python train.py --d_model=256 --d_mlp=1024 --positions="rope" --rope_base=10000.0 --rope_fraction=1.0 --parallel_block=false --init_std_up=0.0383 --lr=0.00168 --lr_mult_o=1.5 --lr_mult_down=2.0 --lr_head=0.00921 --grad_clip=1.0 --warmup_steps=131 --doc_mask=true
MLP neurons of a small language model. Each row is named by its layer, matrix (gate and up: input weights) and neuron, and shows model dimensions 32-223. Each number is 128 + 32 x the weight over its row's rms, rounded and kept within 0 to 255. Numbers have three digits each. A neuron's up and down rows have the sign that makes its largest values positive.
After each neuron's rows, "fires on" lists the tokens most often at its 100 highest values on Wikipedia text that the model never trained on; "fires in" lists the words (lower case) most often at its 100 highest values on Wikipedia text that the model never trained on.

L4.gate350:157109194161138094132117111139158127121157122112086120071090116056128161114145108163165099158061139084139118069119112173164104129102082166091154104148144096114216114094118145147094105134132064149147097098139095168127175092139094120146084159125190162132164137143148118146108102120133169130121168219128133128137137091157123114146099129174140175194117109095093089124112061134168118071153113152162206134103150129146085166095112130142127106177111125209046184157076123111136187125148132122196114127141141176102068136081145120114133140124130101149150092108125092147150153155105093095
L4.up350:132153069077174152127142112148143165142108148160130116128140101106134080128137053142126116113120103078107074113145101081142194168110081147139117114104132103191159116120152096193175203108129148185130110191160169105156117047164134209154093182130177148135122143149100073191113169164109118100158123183105131110138130105148131052126099175111099126204123111169139119197097173086114130168129123130118091132096142136157133127142148107140105068095143077146148161165162129135147133128146113105155128101135114152051112133162102120107083101093116124166140152176097143169147191125162112100
fires on: " In", "On", " On", "In"
fires in: "on", "in", "life", "born", "career"

L4.gate483:140141128093106150137064121136142096213090120051129131095064113094067161159135066152118166066174115132133105097155058189109137137053162069133115120062169117148098119143128087097153085133167156134176145100135109117176123090096079142142105153136151105130141112130169151083117148140119151132098125181120139135142102123100114129129118087064121134108153183121104129162100041092122159083119101155178163130116099123089146184095149123142067110163129168124084147176125106172129121185064126168106182110130177121136133107105126134102174154163176124152139154146107086107149095153129109162
L4.up483:101126089178147143098153137155174093084158195159171126133142111133125118118134093132150097127140145158134129144098115128113153147140148142117130091127151130152117145178098151148086107134119157203098153110133177173073193193071217105125077140068122119155150128108167094093110086162133093136119116110121125099130150096160135078133152141151140161176111151148108131115074184068121100157129055115096141159162075139106130161129167153163088093108187177158104128099077089112151122182122153171168140105138121158122110151107159218139092070122110133156143097078188107103083133040166140139
fires on: "'s", " Best", " same", " the", "let"
fires in: "s", "best", "same", "the", "outstanding", "that"

L4.gate250:052128175150143198115149168144102129184132166144145074145094069106145097119181147162127161103130140108154168109135141090145185157110108119171105060127077151141149142160099136080147190123149146112146106143157131179156228132089132112073169116122039092115155159139110169109109163168092155160106153115042177160060170159100115161067150129134136121130157116091065150168141132130108144134176130120145105121087135134103104092121093128124150123143172171080132089139148161112155175134137145118174106143146122114136098160018163137064113080122117091124099134136095101117115095135098127107
L4.up250:114135188135160112100108130109174124142105230112122100145157109112119097144116167126130182088130132142137110115147134106147185086107127116134156074106101190168116193173157156070133146162113162204130112127153078108072160193065113172145122101159128110086161174141138108147053104115127162119143152095168142142080119140161182148109184127132147107138129192092097104099179117161116151152113077100120087192171178172113100132151149131150084095120143119097144157073126128088040154092106143115154136116111163107161130147121145124114158102103106123114124140126094075129151101145110124076
fires on: " was", " became", " been", "E", " is", "ad"
fires in: "was", "became", "most", "been", "ned", "is"

L4.gate312:119113111118116115165099124147122076184106159137111089104108102091156108136091099127126105104176115143150144107161141208127067131102153127084143123094155121129172107113166154139066112107132121146064121095166136154139158150139083151128117208181108141148117162111156095164129109175101109134152155054085138113151179155188195124126124106155114089129100098099123158136117103157220157118151134079156075137129139158164153127156074189094174126131121162133144132151148097147064138168191047149104119091134185133043111140083111193204077120165142154119098134118208167117124138101121124128
L4.up312:095124112143140148161115178126158136114136117144136066110174109122097140139176162096149181107153178164140070111098186128163119131134103119123179068053125095113098110167101121134118067144141119119078087122062100130091132148130165160116080107121142079109099104077147093050137117120137086145153139135116089126138121153149099158213153174108167093168163108088076125134126121176077161106150110165117131107112162090082182170169090152130121172166185162148113151150108120186142171117078073106099115144096185153104218156130078070114108136148080113103137098139122063134075090124121157118
fires on: " was", " is", " were", " being", " are"
fires in: "was", "is", "were", "being", "are"

L4.gate887:104142066109136061171128126157069156094178163106121075069119135102024149109181099086142122134090105193110063099115098176115164122112131090177175139067085125104170139139126144125153151151127082060164122198113197201115112130167127127110116110155146112155116109192112049096110076129161142097143170129141174129061116142109111068179140132079133091139129138163170110123143146091165095129152139144111134144078118115057099087163132036136129145124157130129125135129085159143145112097060124175130116187132099133158114142102119159189070154102140139139099102192167084109108180101107104135
L4.up887:089189124176142211155146141104156132181172105128101129143133144078099146096145127154067176176131112080163160105150190113188168142096120131109117197166113154111157106129077126105157139108146166167134119070142138099075111126066150150142168156075113103164136098145151105052127140177113110126162128088105099133124106107138112089163138129148124160118050176104108180068134119184117114105094153084184094157174114147131171047121105107169148139112085095137115107188105082125106112135154079158153128077132111119144108087057149110115145151166164088171111169080081072106076089188085092099
fires on: " a", " an", " as", "ot"
fires in: "a", "an", "as"

L6.gate840:109165115123179146114191157090095171141177104094072103110154135146020128138048126191119098120173113172104120116093052122102158132101093141086190135122126133146080085184179091118084169159179097071075158103175166172143165109122121139131118139143057155131143113112075095132093119134129139145134135124073144166115139128124108134109147137143104108142098138133144124146158160116162099124114081158161122096163113122123077129140117172140088129101086089113163091101146153183146107137098157140159168147090142171162147136150143116095097057157192117170198179124169131119108156168091142141
L6.up840:146138125193123125177139095155126142120097170090110168162137109069157122143190097151071130074156142155171181129092086146084145157134158100111109058147062126169141139100073150082133125080146184137146131115100156154019134122130129128109106093122061136172124143155167175056109110129108061093140116145174145087094054097113090078124133111166126114119117094172119161139166037056125099094172164160101100136132114112116136156107132137095154092109131126082111081169115095129097105136142135168118108115138084113150164159135071180160152146094139128145131130091115187109115150179099126175
fires on: " the", "'s", "s", " his"
fires in: "the", "s", "his"

L6.gate335:123098110178088146183096157187146128128151144164210177122106104121101078108165123095172100099147165122106083089060129065134167150131112096094111096137085097135147092127138119117101154128117126143100113104159122159059106146149059125155175140060116128142127194142068089182143184149143120133140173133133178160117123087203129131132121150139148150130172156141178138129195149114161062132178126125156115061071203117141124180172133121163132132077122126170118145097088135112081140117114109131141113092127158088189132117132090130249121129117152191113140134107126105110113150122143078165
L6.up335:155127079152133096095103167139140169144101160097107097050163137118143070122098102151101077086172079127112130108109167115132127180131131058196075075158099087157158101120121164104106112173163156154124138137127174112119085108159050114079156162080087096152121109143121129088118108142099133164099156127110070131088106148141165183132133098108095101144146098133118105152198075175161169143108155152153136102107143133177158084161150163169225179114117112124107210056118113094176069127129114112144102133099107139147047130105139137183110162174137131124147151120154127105172202152093126154
fires on: " of", " Lab", " with", " to", "ed"
fires in: "of", "labour", "with", "to", "joined"

L4.gate649:138099141109201144161202118102135143080129127141112110110122174134135171156167152084081137114108177149153126132147125162145162139144124119090170113094112201159117111143146116152078132173178156117120095083093187112137132134158173115149132153110143081116168144125100133101119074099119114046143105149096093137147099190056071099118107182144112086149094094152170171156148139142128084116184091159163142155093188179136141170205102127085116164177117073109159096096168105155166143138129096186116110136158162119157162062107162164150089057107102096171154105173133163141072139145139133130
L4.up649:089116097128123106101126102167170089185114128096126078157047110070104164139071118101220089129118157114111092163137100098154157094138073101111219085121171148098140122177151112124110171140113138130140139112137145170114125137102102104132121101086157080106178138155114139144140134141129134143150137159133094147143200129096062135110152090129051136151125156127095130149188123109066174186129119162159120095159116166161090118095159145131078117126111136172111134111179161171082122109189084141114118087077102115132164127167153123150153084189091157158084183152147100138146075151169167111
fires on: " It", " which", "t", "He", " who", " that"
fires in: "it", "which", "he", "who", "that"

L4.gate98:152194191107105200176163146112121120140083068154106087165109140151092114135143119111112059092121144120112104147215116103077179126079127132109155177115159147168090107091163150114149154159140083117132136179140175166098098163146106123121110139131122126122175139175090131119125119125158114121099163163105147143137170113127149114125111122145120099064148107083118097132133135113157159105129089082148127106103083112121072103071064124123135137121176106194187092131181112153165179060126138179123167142109113137100148194093122105132104049099150073154168110140176090066160132154124112085
L4.up98:144151113119120144148118112130148118147100110074101143111162114170089098118127072115133087104139097135161068124119148075099115098113114097131128175100172134088107075080123149096138144112116083090090165116109148125039100117138140120141181114097138119111125146113120136139114070107129216092133215149114158132121129128125138129123120177126129159128176092145144131178172208144148108112123105148147107077102119085115090162058112145164086156118150106136147130108121145127178119155130103154075191112144105175140160138098164113120097132099130128128113113159158140072148187187172157119
fires on: " at", " from", " in", "te", " on", "e"
fires in: "at", "from", "in", "wrote", "on", "of"

L4.gate241:135148123157122095133123105128132154144083090105172056098208137103147112069104097080139095135177111116158106135086180121088119090079100127161144163106160093128103117156141132132114052116194149136077193166058134148146149192095108089102081111127076119123090136142153146126167140113096164200086077108133144108131146129075114149070124141157130133114160119168157107081032132069118090125162135119097101097178089139077070126129141099107123122123155101086130164138166132136152086101106108166114138126080105117143142108139105104156131143143128058161137178137116129064111084155104132159
L4.up241:102131125110103123123158103115098104196129150151136140122124128131122162150139106178114178181154099123142143144137071156113140141110144116136149068083117086059151119080085153168117152136091082127156178166141187083148150113083076139072088143130129158122108105045125163095101216098170085136139132131128108181115086161099153133134126172127131096061140120156142114134139129092064104119184046138153151113152171204092167121135210121121169082102120106132161102172136172135144205093116099151132153127122110166091113177092111155164129064095162094189165117150136110088127144195092144145
fires on: " from", " at", "os", "ation", " a"
fires in: "from", "at", "composer", "relegation", "a"

L4.gate349:156169076143132176160076179089121177076157115160099164182107102118059125144155131121158128108133136114148123122087089127125100159185133116055124156152149122113162146101180139118116096160111125170110162146195126093104094163152139145083127137128137081072157095136142176179065107169148097146140097144118116102057141053118091109129103138100117117113091106117149171129167112106166157136090102174087221114067089114129137112138100083083126160125133153129184164141164115067131136062173158113120146179110121142118149091116124100143107137121135148110131115236147161144146136174174149093
L4.up349:146182104091113055171156169178170146076097136053137157100140106179069100107093143155096143077113076135102116166161133087105101144159154104121167091113122090158120089082115088115104144151119128118096058118143095119178132130105103075148151082106134125077053119133162078123126139126129105050109108130166096110133166150155133080107134149157103122189088103061183129087144129058126119152135118127108201106114089121152222117116132139099107143146108119154070164107114124122182177142148084153069108146171132103139200088101119076145154155158174095122149093138142218146139136128155137116
fires on: " not", " did", " would", " could", "t"
fires in: "not", "did", "would", "t", "could", "will"

L4.gate885:122118120182170143138103108125070138166128119126173162114187160133158109146158078142184082110142073169097124100105133146126174128084163130097067080094080130089125149132147143159152159101079120137102118155120168112171091125138113072103161170136110116157082133160157118156124182102072143189071115152152131068100167116159118123133168164152140048051137109122080131153089128139117080100075189071126150114183129169181056141152135086096152162098073124117160140132109159095093135069110114115120104089180104156056153126098051122073169132164122171140099115090139143119107100139078140119
L4.up885:135150162093127092085134120136139122168095167127130059100067139120099150129111047093107090143109086141104134168136171180140140084101119125087108145101111169152080191161158134104188065110138146097092122092133165129081141116118134137149158115089126157074129100107118122152101163107137082123145132129097100142133109146099148167089181139145099128151181145131181149130141181114098128149119179079134055100131176107144119118083106130103130072155161137119154094045098215123133065113161158063119146119130135139131173115179143141131168175127139096135153165123150088175077083109147180093
fires on: " was", " have", " has", "ation", "ote", " is"
fires in: "was", "have", "has", "note", "is", "nation"

L6.gate90:128122088164092134126129136113155108156106113156099160093094137117134116137105112074146151075172136107173105114110070172162160132151111077167115089105150149145115164110106098109116101125109151071150101102159105094134127113146129131117139072063088152138112126123107116125097049107078096168160152124142156178134121108141172172106076140135092128174102160124171122113175094114130142103098145135076187106139145119168103150146096146169102119127147119054126118087165138091188185181116194120132167111154132127127138142151136169145171203111160162188155107096110127118115155092145119135
L6.up90:086150130097172047108070087208151102159126088173163135062159141135157110201096144124107114112093134125148165121118155148130114129178120095098074098146061143097066160168136129142115165116087128121104144185042113137179162108150131121079145150110139133109153211116137132135126157125058094077077109086166145117084163171149053149095151138099091116119129106122089084151098119146183100103132155117134113136160107147155134103141152172124143149120147090158126174174142132124155092055140156095207136120119127134107125098153147140156123105185137142188128155097111176181112130137130119169
fires on: " is", " was", " g", "ames", "s", " played"
fires in: "is", "games", "was", "issued", "points", "played"

L4.gate57:105122083177139068170148094079082130138164134150112109091103074111170129074150213125120129111101124135100130132150143076146179146136135160129166100172114149118139124153096101090113146131136119113085107094151098163129082169154141122115141076137090081127150157164104107163056154126138162161113099199145130111133137137117159137159093091140147126100121143150167117183108133138136140087122185166098141152162082159122140144202119127135216114069141113106180126098095134160161122100125192167174165195136103088130128069117107080085081113153084159126120196109119166100080118150077201135
L4.up57:100102082139138104158156163062074171160143125096159062140118147141093109141186139193058132190110077126100097166106149162128138157112176177110118157155131125169068156118131103176139162175151085111109138109140143103110066192158136141137145165079102143121094150148115070088145123084170139133101162154153119108138092117127151119128163077101121114095125128080202122134151152088150099131126111145145122124153087137178127083186166176149106065104109080129108139157099096145176062133132168111119119164144100102142100146162038078152159093181169070168069115108140170169136095085151116097
fires on: "s", " His", " his", "ose", " her", "'s"
fires in: "his", "its", "whose", "s", "her", "they"

L6.gate927:151136096146116130230133168154180177129130169114140121167120094113096099122084144100127126175176103164179140133132135127154178112140083104161135136095116106146154136096134158129148153067075141047105152165145110193192105153118065158089121051187083142111095100138191104083127108216115150170113165097122133081107133115113099123119151120093143147141109142100121096156103102118118133164107177086136114131165148155146080091089142142134132180189104083091083123110136145211108131141159113109149144180115140147106135146125154182197081113185098184104182139113106094129118148186080182122
L6.up927:100154104110113118090074141111128145131178116118153068139186092159087088114128136146037107112128127101100032150085167133139156080163223088109164109114121140162164100117173125118182113134169152048106109158108080152163140120113138156148140108124133107157083159110121111151139122145158075127142123081129094055116128103125116157115140180080124117169138142117152182113135178112075156181122134120147124101126100112133141108150146166116081173179115122133136079218125112146120132105117134085146118165124129133129122158091132047144084160152115112092108102130108053116157132145121169137
fires on: " was", " were", " could", " can", " would"
fires in: "was", "were", "could", "can", "would"

L4.gate680:149150229102172109082137083137120083139158129110157111084122093078116097131195093104137143143120126163115151108098123135120125174132039139115156097125201207128102141127126177126160183166096142173101158142168086122136165155073075118118158163089174119154158121159117137062083119112140156135118154106129106096112153101190138110125100125180142133032103139108051139114090135126138142139128148133104103126150086149115136129116066125127167147095105072157124140096147154199164132154096134153131112111122054133094176118124181146109053134112140117159114189162134137110136100090051120153
L4.up680:127099159156197131142118083079112137159126087122168098146119158127113107161131105072132087077144085093153181137100167138119179070094064130130099130060145162165136131067094115154126108175140117160078215157196121160128202172127137175136133090102132101136130120129119116057108156101114069180131180154157117143117129141143155082125151136095132130138131089125096127154169099118123137153129158119194113129129073146134092113136141104100153090078144081109069121132151123132170109146118062146161114145095133103136116091102143134066070076123099135116127144171087094075136174127130091149
fires on: " At", "uring", " from", "rom", " in", " After"
fires in: "from", "after", "at", "during"

L6.gate684:135070129122092151099150153081089165134144140101152082129129121145131058155064117095065127143115105144081099149110180121109139103084147132119133128168102134123172056136121176104169101070131115105101174096138160086109179111107146106159157192104102163099160222072127073154110115111130086097048108141172119111155119107103194097082178146139109097138161138150124086150135126129141110110186152123164156183138084136120138072120139115128070127098112123164205124123177160083120117154093105140096127148155123104157110133122148178134131159124105122120146117135137159131115184091152184165
L6.up684:124135111102206104084079149135072158117052119083121120104096079125135114143143082149114098135104130126053115140133153121152151147170154092082154141118124154118100135125087060084135141116108129092137134133128154148078086160096137160139194139098157126176161091093085124140116123144105131154081121084089175096152148094174167124120132067137160164166058125143108138173179078039120126115148142128164118121158147118159096142135162094197193162169132090098158142094139120083143168134139136163022100157122096134199166179147153136178162086145123108128163118136110141102107162149125178143
fires on: " of", "oc", " in", "ac", " sub", "f"
fires in: "of", "focused", "in"

L4.gate833:108102134154077117099067172187141117130129115183187104154147128195182123162120141159133140088106105112126144131100090146141141117096172071127099108155079086107160112104123062133135173110145162122106161097146174162127196141179135104107178175110022194110123067135181147159106110143100137141164099089162153103062174104178131138149122138089173146179150131006074141072126132172177161152141158152157117092129167112181141119164114101146135130111136097168104125146131085096145159155129089166117125168144194117152139166181076160139132128128130140103191099166136156090123135085093118133
L4.up833:056046120168109136099080135133141117152108087123116079113171115152097106154072111157142197122173147140125093193109125145100150074124134057130106157124099132108098164141144095107114137171046101121130149114147142183093083142163099110126153135087126147150064077115141098121147140163110109096182127069154134177112080130122150155126114123137075147134089153154146148170152138124067126100110150164156142114060164109182174134157095118072112112169215095095128166075142100106098186118173125143143145126103141107194116151196188083118087146150123147119152168160113151133138104113057177171
fires on: " is", " are"
fires in: "is", "issue"

L4.gate1007:184114091147114140093135092098121140096081068163106139110174092154141148099160096086132146075143209136104096110101114090105095126192172157114142089157149149152136144140145143170209128171149088109127116157093172116103157114198140104157168137042107125144094105091087192174171167102074118117122083062131184135159109183111118134117160116162169119092177096133175098194160166100123149127133112158206136085079150154102143118165120181130107159135119128113148139105162118093160116122172088139137159050127139031125087149135146109087081110142116123114150122173149140133119123133137191139
L4.up1007:160100142160137085106121194102133160163118110156119102149108155107147126101125129086117119119092154178133113166149099138131211170109187169090148146101131173108161069174147206079176135162118120103133129155114228103115163132142142099102159142103112174130173100094154107108145139101084104173075126130087174093104086137172090126093075101178121102146126137169136177135079194127148100148140089132136178144131118109112120118108057156139137179188120080132145142148160104078136186106173142065145169078067109101100114124178132099131101055187114133170146129123161101107117138080146180059
fires on: " of", " to", "ite", " in", "ith", "hen"
fires in: "of", "to", "despite", "with", "when", "in"

L4.gate673:138140126147107146108057110120070123105148210170064111115149118112103115141137110153164125126144165130105093152061096140115103134113145097097198133111090136163145140116185185090134137130132100154125181199132145159147100124098138102133115175184141172121074073159195121184171108075082151136125068141133128119121136168130186163105129139119106128151072114121160166121103155115137117132097135128158143077071170125083144102139162125118241141120105138133234073119115163086127096148086104083204136124125174081112155097118184123103146146147066143144155123094155128163156139182116120118
L4.up673:076189066113126179173118176147083174157075108081113181135087128204096124151100103122174170157128138130138069145089132173101152144123126154160101134127177153163156159113128103120044079163133141143075115116172166096220108107164122104061128213078144190132130122076134155119095130129126092140191128167100074110073108148120156147162090136055148188149142059161115137119135154086180111133148102122151140127126105114151157137100103135080094127105155113125107139158170151124111080184135178131095184103115125113119079157166088098120118159104125133104146141115118135126137180056135130079
fires on: " includ", " or", " to", " of", "\n"
fires in: "included", "or", "includes", "of"

L4.gate757:173139132120128117206171142126118098141171118085148161086142085144139136102081165131105154155147158106153100078166107119082140134118151183141148068150097146177121143122184058189082060140124119140122141120135128148099163126113129106091158141143147099137128151147143101066114121116092143134090163072130075130106129128170120111147166179136070125112120200169059139110106138112171067126119100116120076117131130156130123110134170150143099126152140124095134162137071206112126198154151144111087184115128090136166133184120132090098159164127178120184148139154117212084108130137104154176
L4.up757:141098116137166132139147089089142117122110196117144117110153088117146169129091146097117190155167124133096075168167160127168087160161165105158131093096151148118152102139088123177127164094180157128078153081087184129119133124119200067078138104123149085087172106110130045120097169126119162097098171108105087179111133163115101067079108108166106105161132183099087172106084123143122102154159160105140152176141141133071107121146132117123110118140150161136183185082163184142123168084149135091122143132116104126107124170197147139137113163120164076091115149144142143106108068136175190146
fires on: " which", " it", " also", "ly"
fires in: "which", "it", "also"

L6.gate447:120129068107171108130133102116158157112091108185101063138122117135074131139153121104136136194123127176171109214144123099084131137202128125154133106127163178097126153184118174122095157099164067164145098156163096109094078140120136142132151138135139097152136140098106130113080172111074098233136179066110152114137137119085118122154172140070106109146173112138112111152096132165134152076154119148140167110137106098145059104100120167112103133138086176154066150153087182088166109071104120175190141112149169148142086116109204083146111097126145116161117142115140188122101137115047093149
L6.up447:114137100153151117123131131148118134144124104162111096106093080093071158179120123147101121113166150118180153151076150150034123141098082130075060090156146171143139182123091129081111091094127124103147109145166173103125157087161150070139098184131161132148101137093151177065184116054120109186131095121094129118187100068102091159146110118066097131125111080110127148135093114152128131158131100065074181151157104090106083066127138182104132136158156134175104128112162122161099169154142115137180109100166129120149099117156129151135103115074135104108136139087087120102097144228100132146
fires on: " an", "n", " An"
fires in: "an", "another"

L6.gate536:110137052168128101141090136189067123145089104180159087080105135151139091131178097134208108154132121106113086093086104160206135123135112162085201199127151136132127121113083065118043136062167136133067157161107111088126094118141121121177112120124083192076163138163138132162141099126147097128092157138151126155141145133092071133130112146150105169123102095146099124126134130103144094191144152146166111152116100157118100072111088145175124141076186112095129082193142148094149044097134081135165193150087118201190152133129127093163099068148096125125128144129128112121103142092139115166
L6.up536:112127151122140127123094135126149161156072169173107116129136072123116103088134130126098154089189140167107088111144125101076127113069127170166138140139092183154083040086064138138075089156179094136165106141119189169080126123106131091073139031150145131114096096188120134119103182095116191173114105127086080110084112148126159153182088136179078168102163126120101110147078130094148136124137136125165116099099174171100125080131174134212105128126147120172178127179104063145146142160138057105114143132105138146138116118161121117150094160136156100087129180145127084079120139120178132059
fires on: " of", " at", " on"
fires in: "of", "at"

L4.gate867:104165127121139110126074137054084129156169080161181085146120110123131134177203090081135075140141157138083171132090124122100083158052128138152142130106125222099123120126146077065116099123139084136094106142178189123124155089116177116118160144119085119112128141123155180121135144088135199129154091084121113124120115137146100105119111108127154114158062106173113195184147154137105124102171127169129154153153188160149096079192126112100130117103156168128109176086131124103124123162161088125068139102127083167154140159112136096132156123082107090172146108187101098120107156136137183155
L4.up867:054116175172187104114133110029043091124135150160149105132156104150105119156153111137149096111102093087092122137144091174094115181091136139110082122181145122158049155134097079097128129120095052127106142158097087152132126166162139132072154111096165133122089193118109081106103089056174161152129085135160109129110127089136105116122085156110170109153148098079092166138114132132106102082150153162122174127137097117157128104125130189114081116153158186100130088121088077153141169157122183132106168178085066193146126130162108130122089163109111146136109147140118065129138155124161153217
fires on: " a", "s", "a", " her", "is", "u"
fires in: "a", "an", "its", "this", "their", "her"

L6.gate11:142123094138140076103102147159185162179153154108123156110093131098171176117164103077093103148122093140132109168187159135104123127126170126043123148112148162126131107121167100111180083088096120130140076155124137137098154140148092071109108114060126136094073106142126123124151150134076174155143130148166098172111131153115152124132122147148124118092098152173090145147107089136152161127170116095086176201130082073089104155111140162125062141108159178151128083108133161150089106136161080148138134141123163147078110108182119111112131126141175090096139132153158113142132123073133115159
L6.up11:071130164179175151106125135157123105125094110097126208117114123206197043095128153082103178109190195102090103192145074125141140174144195132154067144151101131173119111090111124116160090126157212163093177095125114162145116156106105143144111129118112135136131149128146142100104150164121182166154138182076071108122054124148112120095159112155120082160129149142103164175131138123119156146143116096101123099141125118071096195144135119167153061166154164101158144137129143120122149106161147116136131122087121198172146061176105090192155075170196169111125127141102164128147103112094161157
fires on: " out", " over", " city", " down"
fires in: "out", "over", "city", "outside", "due", "east"

L4.gate653:167113122123196065153128127166077119207124107132150107109105156157122136142172071126198168113070108166152161089080106110109142115194054130116126137126138108117167182175140164149154181153095164119156160143171109151091069123132146106156164118102125125152112122116149080128119146126187131135048153111127094142141122153121149161146147165174087089137165160108074144171168161142131117103124147145096156085065179155113135117130167102143118108150087140061090089121146126113096096142126104223120062046134083098149143113150161140107093136099191105105115133091133115119106062148157112097
L4.up653:130192187103091120173117140084089133115107097104128125158111158090109182117131125106137199125100163052097172149129065083127158130145080114156137139125157149191154115131147083120115131098114106123087078106135117142045078058115178101135172100123101110127126153155160184115131155147106119182114141075087104135114086114091103117123216122128150121073149184164124159111098107154122135124132105132124161088111131123097133128161111102138102125107057107158153148114130174064134113146125130187166124110089107110201097154098177169116120124080085134163172186078166189068130096091110062132
fires on: " the", " a", "r", "g"
fires in: "the", "a"

L4.gate359:163182138165157134118167130162115161172146167194165179111131143104151119137130190148149142114139140186197136123180117150103129173129109109157174096139163174108157166108160083196160098141102130118117088119126135153120070145160179094129147126163132134126112043082140142104124101200102115145130126176205072091115143199210084133130166132180072094105133132062169144097124145183144173126104149098149077147154150136144175166144085169138106101108125115124145118112145117151114165097092161147142086162139129118079167130094122133157129119085120126158163120191080152093151086149114099108
L4.up359:148139142120091165123092102080137171130131161116136143159124155101158148165115148111175121136170133189156114156215065202186152133168161124087085090151120153068142200072202083109130123136131152081130097122140110207153131169173132079114164127160093149161092088153101138118087125167195106161149143094180089070090122160139107201111137148124096124149097063079153160126077149125119167137023139107133059185135125130124140102125111144121132125086175153157083101100137118146118110133104143110188138093103113150102151150147187089156185162137111141159158143204142191099111086128159121131
fires on: " has", " may", " have", " to", " be", " can"
fires in: "has", "may", "have", "can", "to"

L4.gate671:162131148169113137166182114092059109192171096177121107099099146170154062158122112141088119120152130079076143123163130130078142144152089115150178119118112180159206130122151109133164129152155095135129107148171158194176088160099176137128152075109163149102194099092187168066129115151053075097143169114134117112115185110111136146107110138183064113109095134092086150150122092134118148147155126122140109150158212123088140161126149102091105209126146090126126141122110139131158112102086119137121163138137092100131142162136131166149147071138137225180135152150152093153129124120096105158
L4.up671:086132208147140085117120142091062175139112131132166129109090121142146170153161141130132160121091151152150123125150166169130065132180130079146157106083137183142165144140140124056137140077149148089125189186163138176110081125122184141093163111161142123155076170110100135109149151161198118102135088139053116163154118103144116123171124153127047097100116135185133119170152148135137060143153146079127136094094147117097115128114150159089101098062071137141129150095168150108070117172139139189056147125121083113192081177155115147161116130127110082099141150111138144120156153155144145123
fires on: " This", " it", " this", "is", " It"
fires in: "this", "it", "he", "which"

L4.gate460:142153125122099107134087151162090103144112078191072124102101074130132164176128157115134127127160148123103136163100136141173112149160149090121220122078168102163141109147127154164168170117166138133055117168132145143038109116177138077082127124144103106115158136114094105056048154143122139126125148155144130118181146156163103134149123153151119152165136082130188071072154162173090156111105124090132153149094153128072130191114237142099110107129187102121141144181116137150152105110118164060110119161164131089172148204109096131116087109133082163139165176133151132142146120065129173135
L4.up460:060110121084140128191109106116110110156135132125162087177142149153179055093115152165091115087105163140093117125110099143153150160110080163109203186083117124166111078106104142104144160129158143123078061150123162033156056179042095166131158152170138137147180112126068098118199125111068113146095130090133160117090125146228145124107130140130062153168093167198106152154145086136116141133110146162116136151097154168103100152147150123160123154151144120116113126145130122084116143151112149146130157128117110115098122150153119138131060127114085106082109134189168125112143111128083168129
fires on: " of", " in", "and", " do", " began", " during"
fires in: "of", "in", "during", "began", "götaland"